{
  "positions": "rope",
  "optimizer": "muon_variant",
  "lr_mult_down": 1.5,
  "decay_fraction": 0.73,
  "dataset": "wikipedia_en"
}
MLP neurons of a small language model. Each row is named by its layer, matrix (gate and up: input weights) and neuron, and shows model dimensions 80-143. Each number is 50 + 15 x the weight over its row's rms, rounded and kept within 0 to 99. A neuron's up and down rows have the sign that makes its largest values positive.
After each neuron's rows, "fires after" lists the tokens most often just before its 100 highest values on Wikipedia text that the model never trained on; "fires on" lists the tokens most often at its 100 highest values on Wikipedia text that the model never trained on.

L5.gate198:44 53 54 67 60 33 34 42 38 36 45 49 42 53 46 47 48 64 56 42 72 74 76 33 46 30 35 62 62 66 63 50 56 20 50 43 36 50 38 42 42 72 05 51 18 45 64 74 53 44 42 53 38 47 74 48 72 68 57 27 63 55 54 54
L5.up198:31 70 49 12 38 18 76 42 44 42 30 73 41 41 67 45 30 55 59 59 64 48 41 64 53 35 28 64 56 64 51 49 41 63 75 38 29 99 63 64 50 59 27 53 39 49 64 56 61 26 32 70 47 35 46 43 58 78 47 32 50 51 71 51
fires after: " C", " D", " H", " c", "C"
fires on: "is", "a", "w", "ts"

L2.gate167:31 38 73 40 55 48 53 48 58 36 48 68 25 22 39 29 48 23 28 72 58 73 44 45 59 65 51 47 40 47 57 41 56 45 49 32 42 63 53 46 50 49 60 37 26 49 47 41 43 45 73 34 43 54 44 49 45 54 59 36 59 46 63 43
L2.up167:55 75 69 33 51 66 50 64 49 63 73 36 37 40 80 53 43 51 47 76 65 39 61 71 63 39 50 73 79 73 21 52 42 74 55 42 35 78 45 32 48 55 43 51 90 44 54 28 43 52 51 62 59 67 42 58 31 41 55 30 72 64 46 22
fires after: "\n", " w", " S", "ay"
fires on: "-", "ne", "ee"

L7.gate377:41 42 24 42 35 50 57 32 14 46 44 46 53 64 27 53 43 46 50 56 55 35 36 46 57 72 51 58 39 51 68 37 53 28 46 41 50 39 55 24 43 53 68 52 42 46 57 43 56 66 61 52 48 11 52 56 44 21 58 65 58 49 78 40
L7.up377:50 50 65 50 29 66 27 39 38 44 61 64 54 83 31 39 70 56 46 57 73 51 70 39 40 41 59 56 94 56 56 44 56 43 72 53 40 87 36 49 51 62 38 45 23 61 58 67 38 56 66 66 53 81 82 42 36 30 50 52 56 31 42 42
fires after: " f", " p", "W", " F", " (", " T"
fires on: "re", "e", "ra", "se", "res", " se"

L8.gate300:37 47 47 59 78 42 26 40 58 64 42 40 33 39 81 65 35 67 40 57 41 53 36 49 44 60 33 68 50 53 45 37 58 53 49 43 70 36 81 55 47 64 26 43 45 33 58 44 56 41 46 66 21 27 65 35 64 47 49 63 48 73 32 38
L8.up300:51 30 53 71 46 67 34 54 66 72 45 45 48 53 81 66 69 41 50 35 25 51 65 66 15 75 44 35 41 44 32 59 57 51 46 44 49 53 64 41 83 18 63 69 60 57 20 46 43 68 28 39 21 28 38 33 43 65 47 60 51 26 56 74
fires after: "\n", "0", "″", " al", "-", " ("
fires on: "\n", " |", ")", "way", "E", "W"

L5.gate195:25 40 60 70 50 32 43 31 24 52 50 55 57 61 32 54 35 55 58 61 47 26 44 57 64 53 41 75 53 33 49 48 75 28 53 46 42 41 58 48 39 48 47 40 35 69 50 55 76 51 67 61 75 20 68 24 30 35 45 58 18 57 55 43
L5.up195:57 46 26 64 71 46 41 45 36 39 46 54 47 45 47 47 37 43 55 44 74 32 31 40 50 48 75 25 19 31 43 30 65 51 26 20 53 43 19 29 58 43 64 72 61 65 36 60 58 51 55 29 36 64 64 47 56 51 57 17 32 26 29 54
fires after: " M", " V", "m", " m", "M", " J"
fires on: "el", "ol", "er", "ust", "ar"

L10.gate429:51 70 42 36 64 43 62 44 42 52 48 61 55 43 45 71 54 47 45 39 36 46 21 29 52 45 70 38 57 57 64 45 87 53 46 68 82 62 49 57 50 71 32 39 56 97 36 51 56 41 53 68 32 16 66 54 51 48 44 67 36 56 41 27
L10.up429:56 63 40 31 46 43 58 73 48 47 55 63 59 41 42 51 91 68 52 60 35 56 08 48 45 37 58 42 31 45 47 57 71 48 37 59 15 47 36 32 72 56 59 49 60 57 60 40 46 67 45 48 59 65 68 55 52 54 62 49 24 56 71 69
fires after: " a", " A", "y", " g"
fires on: "ut", "l", "ud", "er", " l", " al"

L5.gate147:41 52 53 48 35 26 55 57 44 50 44 78 76 67 24 25 58 68 70 58 33 66 60 64 79 43 42 65 28 36 58 33 29 57 38 47 47 53 38 73 41 20 17 46 61 50 68 60 36 63 43 31 36 60 42 54 55 43 49 66 40 47 68 42
L5.up147:23 73 55 69 49 44 21 44 56 50 27 42 50 45 56 58 45 76 66 48 48 40 59 56 60 47 65 65 35 21 50 78 50 40 38 40 57 30 57 63 81 39 49 52 86 54 63 38 40 48 18 34 50 57 59 45 32 67 30 47 55 51 47 72
fires after: "c", " C", "C", " D", " c"
fires on: "y", " Con", "uring", "on", " of"

L6.gate298:37 33 75 47 42 31 46 75 50 39 26 65 64 62 67 16 31 59 58 72 55 40 70 34 44 57 48 52 52 36 34 33 68 50 73 68 31 59 48 57 44 70 55 47 43 04 61 58 43 48 38 35 20 56 38 22 64 37 21 48 44 84 38 69
L6.up298:43 44 76 54 81 62 34 34 45 62 56 78 53 55 53 25 45 44 61 62 59 47 68 43 69 34 40 54 23 49 65 68 63 60 18 49 58 58 63 49 42 16 31 44 51 69 58 19 36 41 33 70 56 56 52 36 37 77 46 20 56 53 55 42
fires after: " c", " C", "c", "oc"
fires on: "irc", " Mont", "y", "ell", "it", "ong"

L6.gate218:68 21 52 41 42 41 69 52 46 46 33 81 70 42 59 51 51 38 43 47 33 45 25 64 48 57 31 31 50 43 35 13 50 69 48 58 42 56 58 60 54 34 31 40 57 51 51 41 52 39 49 36 61 23 48 79 67 61 42 69 56 61 52 30
L6.up218:48 42 32 46 53 61 56 51 62 55 45 29 61 51 61 46 49 78 34 41 55 73 70 68 32 60 57 56 24 67 50 57 64 41 57 29 44 32 49 60 22 09 38 58 60 41 35 50 65 35 54 58 65 48 61 59 36 54 23 65 34 70 68 18
fires after: "0", ",", "1", "7", "3", "2"
fires on: "0", "5", "6", "7", "9"

L8.gate340:82 56 47 58 46 36 43 48 62 32 38 34 62 38 61 48 42 80 54 67 73 76 68 44 40 76 54 49 66 21 63 15 40 61 54 40 38 68 27 53 48 72 58 46 62 50 41 48 87 44 41 21 74 53 56 20 63 54 44 45 39 63 54 89
L8.up340:39 51 39 41 49 12 29 52 43 28 73 41 33 70 65 42 42 71 61 74 58 77 34 42 30 48 35 62 80 41 26 46 28 48 58 23 34 91 46 48 38 48 47 22 65 28 50 44 41 65 65 54 54 58 30 33 23 41 68 30 79 55 43 56
fires after: " C", "C", " c", " T"
fires on: "N", "y", "O", "D", "ier", " un"

L7.gate181:68 45 68 59 24 76 52 62 45 55 41 51 61 71 30 57 33 34 34 45 55 59 46 57 35 31 29 61 70 73 70 68 48 45 35 46 20 63 46 02 53 70 12 45 90 34 71 39 24 78 35 57 37 54 37 50 56 58 34 48 53 63 61 39
L7.up181:71 51 55 55 45 54 10 58 52 65 52 56 42 38 66 41 42 68 35 65 47 36 14 53 61 46 59 25 49 44 47 63 62 47 37 44 43 61 38 61 36 38 79 52 32 44 38 55 42 58 25 43 52 84 46 47 45 64 17 53 69 43 33 60
fires after: "6", "3", "0", "2", "7", "4"
fires on: "9", "8", "7", "6", "3", "5"

L6.gate231:28 45 56 56 59 44 72 53 58 52 39 42 67 21 25 84 71 47 40 47 34 59 39 47 33 74 43 54 63 58 61 60 59 49 25 41 33 51 48 75 36 41 51 59 72 67 44 61 59 44 42 51 69 58 58 31 31 41 51 67 38 62 47 54
L6.up231:35 38 48 56 43 36 48 69 43 39 39 64 41 47 47 63 58 41 32 52 35 90 44 48 54 75 63 43 55 64 38 42 87 46 33 35 53 56 59 43 43 58 65 73 42 58 31 50 67 59 33 62 69 60 61 40 38 63 48 60 61 63 37 85
fires after: " Y", " R", " a", " min", " A", " sh"
fires on: "ut", "os", "es"

L10.gate140:42 39 60 50 42 44 55 60 32 76 36 35 67 35 84 65 58 63 71 59 53 60 23 37 41 74 23 46 58 53 57 50 51 46 45 48 36 35 55 26 46 40 64 62 48 55 49 41 74 36 51 44 45 30 47 42 46 27 33 72 52 68 49 55
L10.up140:43 65 32 72 75 63 42 38 77 56 40 47 65 46 60 64 48 45 69 67 33 66 46 42 72 71 72 53 37 50 54 48 70 49 64 30 40 88 40 64 33 61 54 65 44 78 68 38 57 33 32 25 43 38 52 72 81 20 52 33 41 45 44 54
fires after: " M", "qu", " m", "7", "m", "M"
fires on: "ad", ",", "ass", "ac", "r"

L7.gate486:45 75 57 24 57 42 52 61 42 31 57 77 30 73 52 54 49 76 34 71 61 48 74 89 42 59 55 50 32 31 54 64 72 57 61 65 50 39 25 27 37 35 74 48 51 34 70 68 72 83 38 22 20 51 64 46 54 74 32 63 37 51 45 35
L7.up486:51 48 23 81 57 32 37 30 49 56 55 66 33 56 73 42 33 57 45 47 57 61 35 36 65 67 56 38 62 62 65 68 56 38 52 61 65 51 59 25 34 66 76 20 49 51 46 56 60 70 60 52 44 63 47 45 31 58 36 48 67 37 59 67
fires after: "\n", " e"
fires on: "\n", "y"

L5.gate208:55 56 49 56 47 39 57 57 68 13 62 73 47 77 42 58 72 61 67 61 37 68 44 63 35 39 50 47 69 34 45 62 60 46 59 76 68 63 40 42 47 55 46 39 64 37 74 34 46 66 27 33 49 33 57 36 40 58 31 74 63 48 17 76
L5.up208:48 46 33 54 45 37 29 73 61 78 39 59 55 61 48 51 32 46 44 52 60 45 50 41 39 41 77 50 38 75 44 49 62 88 32 58 38 60 42 77 50 60 59 30 38 72 58 58 45 58 41 54 61 41 36 75 50 61 45 80 29 39 67 49
fires after: " H", " h", " Phil", "th", "gr", " ex"
fires on: "om", "amp", "oup", "let", "erg", "ous"

L10.gate21:56 48 28 55 55 44 64 46 40 46 67 39 60 57 12 73 52 42 68 61 52 42 39 43 57 45 14 58 44 58 54 25 47 40 40 64 23 81 48 50 34 34 56 49 49 51 22 44 34 71 29 60 09 57 39 70 48 47 41 54 27 44 38 41
L10.up21:36 52 45 34 43 26 69 45 39 52 51 59 33 57 30 41 35 45 55 52 69 45 73 47 42 60 46 64 94 90 44 35 36 46 35 25 43 55 62 58 49 41 41 70 81 44 60 62 71 72 39 60 33 41 72 48 60 40 54 50 40 45 44 50
fires after: "1", " ", "9", "–"
fires on: "9", "8", "1", "2"

L5.gate104:25 53 42 43 29 65 61 63 42 44 37 45 50 57 39 44 70 32 38 64 51 58 54 84 64 60 47 49 51 65 62 64 55 50 71 78 72 58 84 49 19 38 53 45 71 09 51 44 47 64 35 54 76 25 77 67 66 63 53 84 62 69 46 33
L5.up104:55 66 67 18 21 58 47 22 48 20 57 66 27 44 35 28 70 24 34 31 68 58 40 00 76 44 56 35 64 58 64 37 19 27 55 43 38 47 56 45 62 44 51 44 40 40 44 50 62 46 46 40 71 61 55 36 41 46 48 55 36 68 51 35
fires after: " F", " f", "F", " p", " J"
fires on: "in", "all", "ink", "or", "re", "ose"

L7.gate260:72 36 56 38 57 44 63 70 19 62 59 24 56 46 28 41 24 28 50 55 44 48 28 48 13 62 47 32 25 54 25 64 68 44 57 40 57 39 43 33 40 39 82 54 41 34 52 54 62 44 48 55 62 46 34 47 47 46 52 50 61 62 67 45
L7.up260:42 55 55 53 35 44 49 75 58 61 77 52 62 74 37 26 64 46 43 61 19 39 52 61 22 51 23 32 63 48 30 57 68 36 46 62 34 44 40 66 26 51 56 40 43 67 74 71 67 46 24 36 53 57 46 56 19 38 23 68 78 56 54 54
fires after: " V", " v", "em", " m", "v"
fires on: "'", "i", "an", "l", "á"

L6.gate58:41 30 66 39 43 55 27 47 49 48 36 79 37 65 84 60 80 54 64 40 68 54 37 68 58 54 48 44 30 41 51 53 54 64 68 56 53 54 23 35 43 58 56 39 56 78 46 77 30 58 29 36 37 58 40 51 51 13 46 60 42 46 60 49
L6.up58:60 49 36 65 44 34 38 44 36 41 77 69 46 28 50 51 24 70 48 38 24 65 33 37 43 74 48 60 43 58 64 61 48 62 54 41 77 45 37 38 52 46 56 51 45 50 55 31 39 49 44 35 27 57 38 53 51 55 40 22 64 83 68 65
fires after: "\n"
fires on: "\n"

L6.gate12:37 54 31 55 61 56 47 59 31 71 42 61 22 72 23 52 55 57 54 84 51 13 36 43 48 48 54 47 84 41 54 71 34 42 44 46 53 51 38 46 54 59 60 40 53 53 49 65 42 53 65 57 68 57 56 58 75 45 51 56 57 32 06 46
L6.up12:55 12 29 53 60 76 72 45 46 48 48 56 30 41 50 41 51 85 64 57 49 59 48 67 41 47 71 25 46 59 45 36 56 66 39 68 62 46 57 43 35 62 27 44 36 46 51 61 39 43 50 50 20 34 44 48 54 42 43 35 65 41 57 32
fires after: " w", " W", " d", " rel", " Pr", " D"
fires on: " do", "id", "om", "ied", "rug"

L10.gate90:84 46 45 43 49 38 23 41 38 28 49 56 35 59 40 45 39 56 53 68 27 48 41 61 46 48 50 44 35 45 45 41 70 53 47 55 48 38 62 55 52 28 46 55 60 64 25 27 25 35 58 61 45 28 58 58 53 47 84 52 68 57 53 24
L10.up90:50 46 39 40 59 47 48 36 39 76 35 63 53 65 46 57 56 71 56 53 42 47 22 47 43 36 73 24 20 61 66 52 59 66 18 58 49 30 55 38 36 38 79 10 78 58 40 46 69 26 60 56 64 92 66 37 69 64 65 32 53 55 35 50
fires after: "0", "3", "4", "1", "9", "2"
fires on: " |"

L6.gate75:62 62 62 25 48 31 28 20 66 29 50 55 49 60 68 55 93 48 71 58 77 56 57 50 33 53 52 88 48 24 70 63 59 53 42 39 50 36 74 70 41 72 39 40 54 65 47 46 44 66 44 53 43 69 48 47 48 61 31 39 30 48 30 42
L6.up75:32 26 68 39 37 33 39 62 48 33 64 16 45 56 13 47 45 51 74 40 57 58 60 47 38 46 62 54 41 67 66 33 53 57 71 40 76 81 40 51 53 60 86 30 40 62 46 52 60 50 64 13 47 70 32 65 37 38 46 17 40 46 63 70
fires after: " I", " U", "I", " Ar", " F", "A"
fires on: "g", "m", "d", "er", "N", "ll"

L6.gate7:44 32 66 31 47 35 64 40 44 45 53 63 47 46 37 42 44 34 36 42 26 37 48 30 42 27 66 65 41 48 54 50 65 64 71 60 59 24 39 43 52 80 35 32 56 64 59 45 47 46 50 63 37 47 47 48 38 32 34 69 42 42 54 54
L6.up7:39 53 47 51 38 36 60 61 63 48 55 47 57 37 56 48 45 32 10 50 48 65 46 45 41 60 70 63 45 43 69 35 48 40 99 55 39 54 71 74 54 37 61 56 00 72 62 37 38 49 54 40 71 43 66 53 39 39 43 66 42 28 47 36
fires after: ",", "9", "6", "5", "7", "0"
fires on: "6", ",", "7", "4", "5"

L5.gate377:21 50 52 75 62 45 49 45 61 48 33 27 53 66 48 51 50 45 84 48 48 29 59 66 33 62 70 63 17 63 09 69 48 65 37 55 49 42 46 60 47 53 85 45 59 54 66 50 31 19 73 50 67 41 68 33 42 49 56 44 62 94 57 52
L5.up377:67 62 65 46 30 49 18 61 42 51 57 40 52 46 78 51 45 40 51 64 20 42 15 60 43 60 66 30 40 52 47 22 43 65 44 46 58 44 64 56 83 39 81 46 58 68 42 62 39 27 29 61 62 54 71 55 40 34 41 66 41 59 61 51
fires after: " B", " b", "B", "S", "res", " S"
fires on: "ad", "h", "i", "ang", "un", "ul"

L2.gate119:43 28 51 21 49 56 64 62 49 52 30 61 45 66 37 38 18 66 27 55 57 57 67 29 51 51 57 70 58 69 48 22 56 68 52 30 48 53 42 63 47 49 62 59 53 57 43 74 40 45 46 35 28 40 44 41 50 56 62 41 57 35 32 54
L2.up119:56 43 51 39 36 70 46 61 66 61 59 59 60 64 38 78 60 66 53 78 41 52 51 54 45 45 41 57 70 69 53 42 40 48 49 28 52 80 66 56 25 71 42 55 65 40 53 37 58 51 79 39 47 53 36 24 66 64 54 51 56 61 41 59
fires after: "1", " pre", " fl", " c"
fires on: "9", "ash", "vent"

L5.gate409:67 51 07 62 68 54 53 32 65 56 66 62 38 55 77 71 41 40 45 68 37 50 50 67 65 34 25 39 51 38 20 27 29 47 79 80 60 25 28 52 53 71 39 63 42 45 45 61 35 63 27 59 23 68 40 72 65 78 31 12 71 89 51 44
L5.up409:52 30 68 48 49 47 37 32 55 49 41 21 73 41 53 59 26 34 38 59 66 58 43 68 67 75 53 69 32 44 17 51 48 72 42 56 53 40 60 68 38 36 32 36 48 49 59 62 62 41 56 41 46 31 36 63 41 53 39 42 32 63 56 54
fires after: " T", " t", " M", " V", "u", "r"
fires on: "em", "t", "am", "ñ", "op"

L6.gate188:39 23 46 61 48 42 26 59 54 48 59 58 23 54 78 74 56 56 27 46 45 55 60 63 61 78 40 56 51 64 53 62 60 45 64 43 27 77 68 51 45 85 41 38 43 86 54 51 64 45 41 40 50 49 52 14 51 39 55 63 38 49 63 59
L6.up188:39 39 43 50 32 19 53 28 57 47 47 59 62 19 65 62 60 39 51 65 42 50 41 45 40 59 62 67 32 56 35 59 79 48 62 45 48 70 34 52 41 41 47 74 47 36 36 49 13 60 44 57 38 38 41 45 59 39 67 15 44 59 68 55
fires after: "\n", " the"
fires on: "\n", " second"

L5.gate327:54 48 47 55 31 49 64 66 57 58 39 55 64 53 50 54 38 52 49 40 58 64 33 56 39 29 64 49 63 53 68 34 74 52 14 37 57 29 54 53 47 56 61 65 50 41 59 58 27 63 31 63 29 63 32 45 64 53 61 28 24 52 50 57
L5.up327:54 39 61 62 32 41 61 72 82 62 54 51 64 79 45 44 34 39 59 37 71 61 39 64 41 49 57 47 71 83 63 56 60 50 30 50 56 40 39 62 48 71 81 66 54 59 82 76 37 66 45 53 46 63 85 37 43 53 56 46 35 37 50 58
fires after: "9"
fires on: "8", "ing", "9", "aw"

L7.gate488:89 42 67 65 54 31 55 69 49 55 46 29 41 54 58 47 69 45 53 30 59 54 39 74 60 40 34 41 44 41 32 41 54 64 35 55 47 19 54 50 44 60 67 47 47 56 42 56 56 39 30 43 62 47 52 42 39 33 51 48 29 38 27 61
L7.up488:19 86 29 81 42 19 54 79 55 33 49 80 30 56 49 40 64 58 26 14 53 55 34 26 45 31 65 63 63 63 41 42 38 62 31 53 50 56 48 53 59 65 60 58 26 62 48 34 53 57 29 63 41 69 66 59 63 47 54 47 35 44 60 47
fires after: "9", "0", "8"
fires on: "0", "9", "5", "8", "1"

L7.gate104:49 60 54 54 44 35 48 69 37 41 34 34 83 64 59 46 65 53 54 31 53 71 79 30 28 39 38 19 60 39 47 31 47 58 52 65 60 55 50 41 37 53 37 56 48 35 43 67 63 66 47 47 37 76 39 39 24 60 48 54 35 39 25 40
L7.up104:55 69 61 20 26 45 31 62 15 24 46 18 78 34 44 56 70 62 64 78 79 52 54 52 54 56 67 55 31 53 40 41 52 66 65 55 47 52 47 60 69 36 64 36 56 39 28 16 49 39 47 29 44 59 31 65 61 51 58 24 51 51 32 79
fires after: " I", " C", " F", " U", " Ar", " f"
fires on: "g", " ab", "d", "amp"

L8.gate264:48 89 80 75 61 22 61 64 64 31 48 56 54 55 61 78 39 49 29 59 65 79 41 58 51 36 78 59 64 30 66 63 69 42 46 42 52 44 56 66 29 50 28 69 52 47 32 60 57 52 49 59 44 56 54 57 49 61 28 48 48 54 36 35
L8.up264:45 72 42 76 22 33 40 52 60 61 38 28 75 70 55 65 56 28 43 40 29 56 35 40 73 73 63 52 74 54 40 69 64 71 36 47 32 57 52 47 64 53 69 56 44 45 51 72 72 58 65 42 40 50 75 65 40 62 78 61 43 78 56 19
fires after: " a", " A", " Is", " G", " S", "a"
fires on: "ut", "ra", "on", "pt", "or", "ot"

L7.gate345:39 33 64 17 28 54 59 89 63 56 42 60 44 46 40 57 49 29 46 44 49 60 69 44 62 60 52 31 32 46 40 37 65 37 79 69 65 44 55 42 35 58 45 24 37 44 44 62 45 88 67 28 39 50 61 83 22 35 57 49 47 32 74 63
L7.up345:71 29 59 65 14 48 39 76 36 29 26 70 54 50 67 67 77 37 36 41 42 81 49 44 41 54 38 34 34 38 75 44 44 57 56 50 51 40 68 40 57 74 52 59 48 52 54 52 66 60 57 44 49 37 47 69 58 45 35 55 36 35 39 51
fires after: "8", "1", "9", "0", "6", "5"
fires on: ".", "7", "8", "4", "5"

L7.gate16:59 68 60 51 33 47 56 24 44 27 52 36 47 63 43 32 35 49 52 75 42 35 55 64 69 35 42 48 47 19 61 28 63 76 71 73 45 49 41 49 50 45 75 54 67 50 41 60 45 21 45 44 04 37 45 39 57 27 47 42 42 25 41 55
L7.up16:51 61 49 46 43 74 40 64 70 54 29 56 41 50 48 77 34 54 73 45 68 53 81 50 66 37 48 36 68 53 45 41 40 58 04 57 23 58 47 37 59 24 51 56 55 45 34 51 10 64 46 61 60 63 58 72 83 24 54 48 42 42 48 44
fires after: "1", "0", " (", "9", " B"
fires on: "9", "og", "2", "i", " ", "ip"

L8.gate43:61 74 48 42 67 46 97 55 52 14 57 43 49 55 44 51 49 41 87 44 76 36 45 55 48 42 60 32 56 50 52 49 53 42 51 71 73 37 49 27 32 65 53 52 40 53 56 53 51 70 41 47 29 71 51 58 76 35 54 63 54 56 47 61
L8.up43:57 61 30 70 78 75 47 31 75 51 53 34 65 68 46 41 33 50 30 15 60 66 74 42 47 42 61 56 53 56 73 81 69 51 41 48 39 65 59 35 46 32 52 53 52 56 50 15 44 52 53 45 76 14 76 75 53 76 49 32 43 60 67 99
fires after: " l", " and", " m", " was", " min", " an"
fires on: "im", " a", " other", "ater", "ib"

L6.gate21:36 61 58 59 58 46 28 41 47 57 58 27 35 46 60 64 26 53 67 26 36 46 55 44 35 81 59 73 62 65 59 63 32 49 46 31 42 48 31 40 19 41 48 40 65 32 62 77 70 46 45 64 54 40 52 43 65 47 34 52 58 44 60 52
L6.up21:39 45 63 55 62 27 53 64 24 49 55 49 49 31 15 22 38 38 79 23 77 56 42 16 46 52 56 43 35 52 34 63 67 43 46 59 52 61 46 53 50 47 52 40 41 54 55 51 56 19 35 38 49 85 49 55 65 53 49 35 35 38 82 86
fires after: " m", " K", "M", " M", "em", " c"
fires on: "ar", "ame", " would", "y", "ust", "or"

L7.gate496:51 49 67 44 38 39 57 45 51 20 24 42 80 46 63 70 51 65 65 58 54 49 67 63 51 31 37 65 16 65 78 35 38 30 76 45 62 72 63 48 56 75 57 11 59 77 25 59 04 39 50 32 43 38 56 33 64 60 48 52 53 36 49 61
L7.up496:59 44 58 54 44 36 42 39 68 29 22 29 24 39 49 76 53 47 27 44 50 94 51 76 49 75 38 58 55 44 39 55 33 44 63 30 65 55 50 35 84 48 51 69 51 39 54 59 09 43 51 20 43 57 25 59 67 61 36 72 41 44 54 48
fires after: "0", "9", " E", "B", "8", "th"
fires on: "6", "9", "8", "7", "SP", " century"

L6.gate261:43 23 45 60 26 46 42 42 54 61 50 59 45 41 48 32 53 83 53 62 56 72 85 56 37 72 64 64 41 75 46 76 69 61 38 48 46 49 35 39 43 58 60 28 49 53 62 63 26 62 54 35 36 29 45 34 56 48 24 49 42 36 65 56
L6.up261:64 58 35 43 50 32 39 29 43 69 50 71 47 50 48 72 10 78 37 29 46 49 58 24 41 66 54 54 39 81 57 49 47 42 57 59 30 70 60 51 58 66 53 66 41 40 33 35 62 61 32 48 20 37 39 39 53 57 60 42 43 23 42 51
fires after: "\n", " h", " H", "he", "0"
fires on: "==", "y", "h", "om"

L5.gate167:23 65 64 36 29 33 59 50 44 49 42 42 34 56 68 52 35 38 75 51 56 73 49 41 47 46 54 41 22 74 37 40 49 55 48 46 51 52 41 34 53 44 84 75 44 49 46 32 42 51 23 81 65 70 75 61 56 48 36 66 59 44 54 44
L5.up167:64 53 28 70 48 32 33 17 44 55 35 32 56 62 74 64 54 66 42 58 58 27 51 70 55 47 66 41 48 36 25 72 43 38 67 54 77 52 49 63 48 45 60 43 65 58 56 58 39 38 49 64 57 12 62 50 37 50 42 33 44 57 48 38
fires after: " st", " S", " s", "S", " B"
fires on: "h", "n", "ated", "a", "ing", "ating"

L10.gate459:65 40 55 67 38 61 63 61 49 62 44 58 53 56 47 49 43 40 59 60 53 51 25 59 49 00 68 59 35 47 41 27 12 48 60 58 57 48 40 58 39 36 64 69 93 70 24 51 57 47 18 73 44 37 50 31 36 43 59 20 62 28 51 44
L10.up459:45 15 25 54 74 50 58 70 46 58 34 59 56 79 61 35 50 55 59 53 40 58 38 85 52 34 14 68 26 55 18 40 62 64 24 60 40 61 62 55 64 71 45 57 35 38 39 17 41 51 49 63 43 49 81 75 51 38 33 24 45 47 45 55
fires after: "–", "0", "in", "|", " ", "9"
fires on: "1", "-", "9", "2", "0"

L6.gate496:50 57 58 38 50 66 41 53 70 38 23 34 48 55 38 21 40 08 60 30 47 47 35 62 40 52 41 52 70 60 61 79 25 33 55 31 49 57 37 73 74 79 51 39 43 34 56 46 39 83 33 32 54 00 56 66 35 64 46 51 48 41 29 30
L6.up496:48 79 38 34 64 69 17 49 67 72 00 63 28 54 37 48 25 38 36 21 67 75 60 67 58 42 12 49 42 41 54 32 37 59 49 37 34 56 44 38 34 44 48 38 41 56 45 42 31 41 32 46 61 57 11 60 46 59 41 57 53 62 51 46
fires after: " R", "y", " r", "T"
fires on: "ear", "ank", "and", "et", "ight"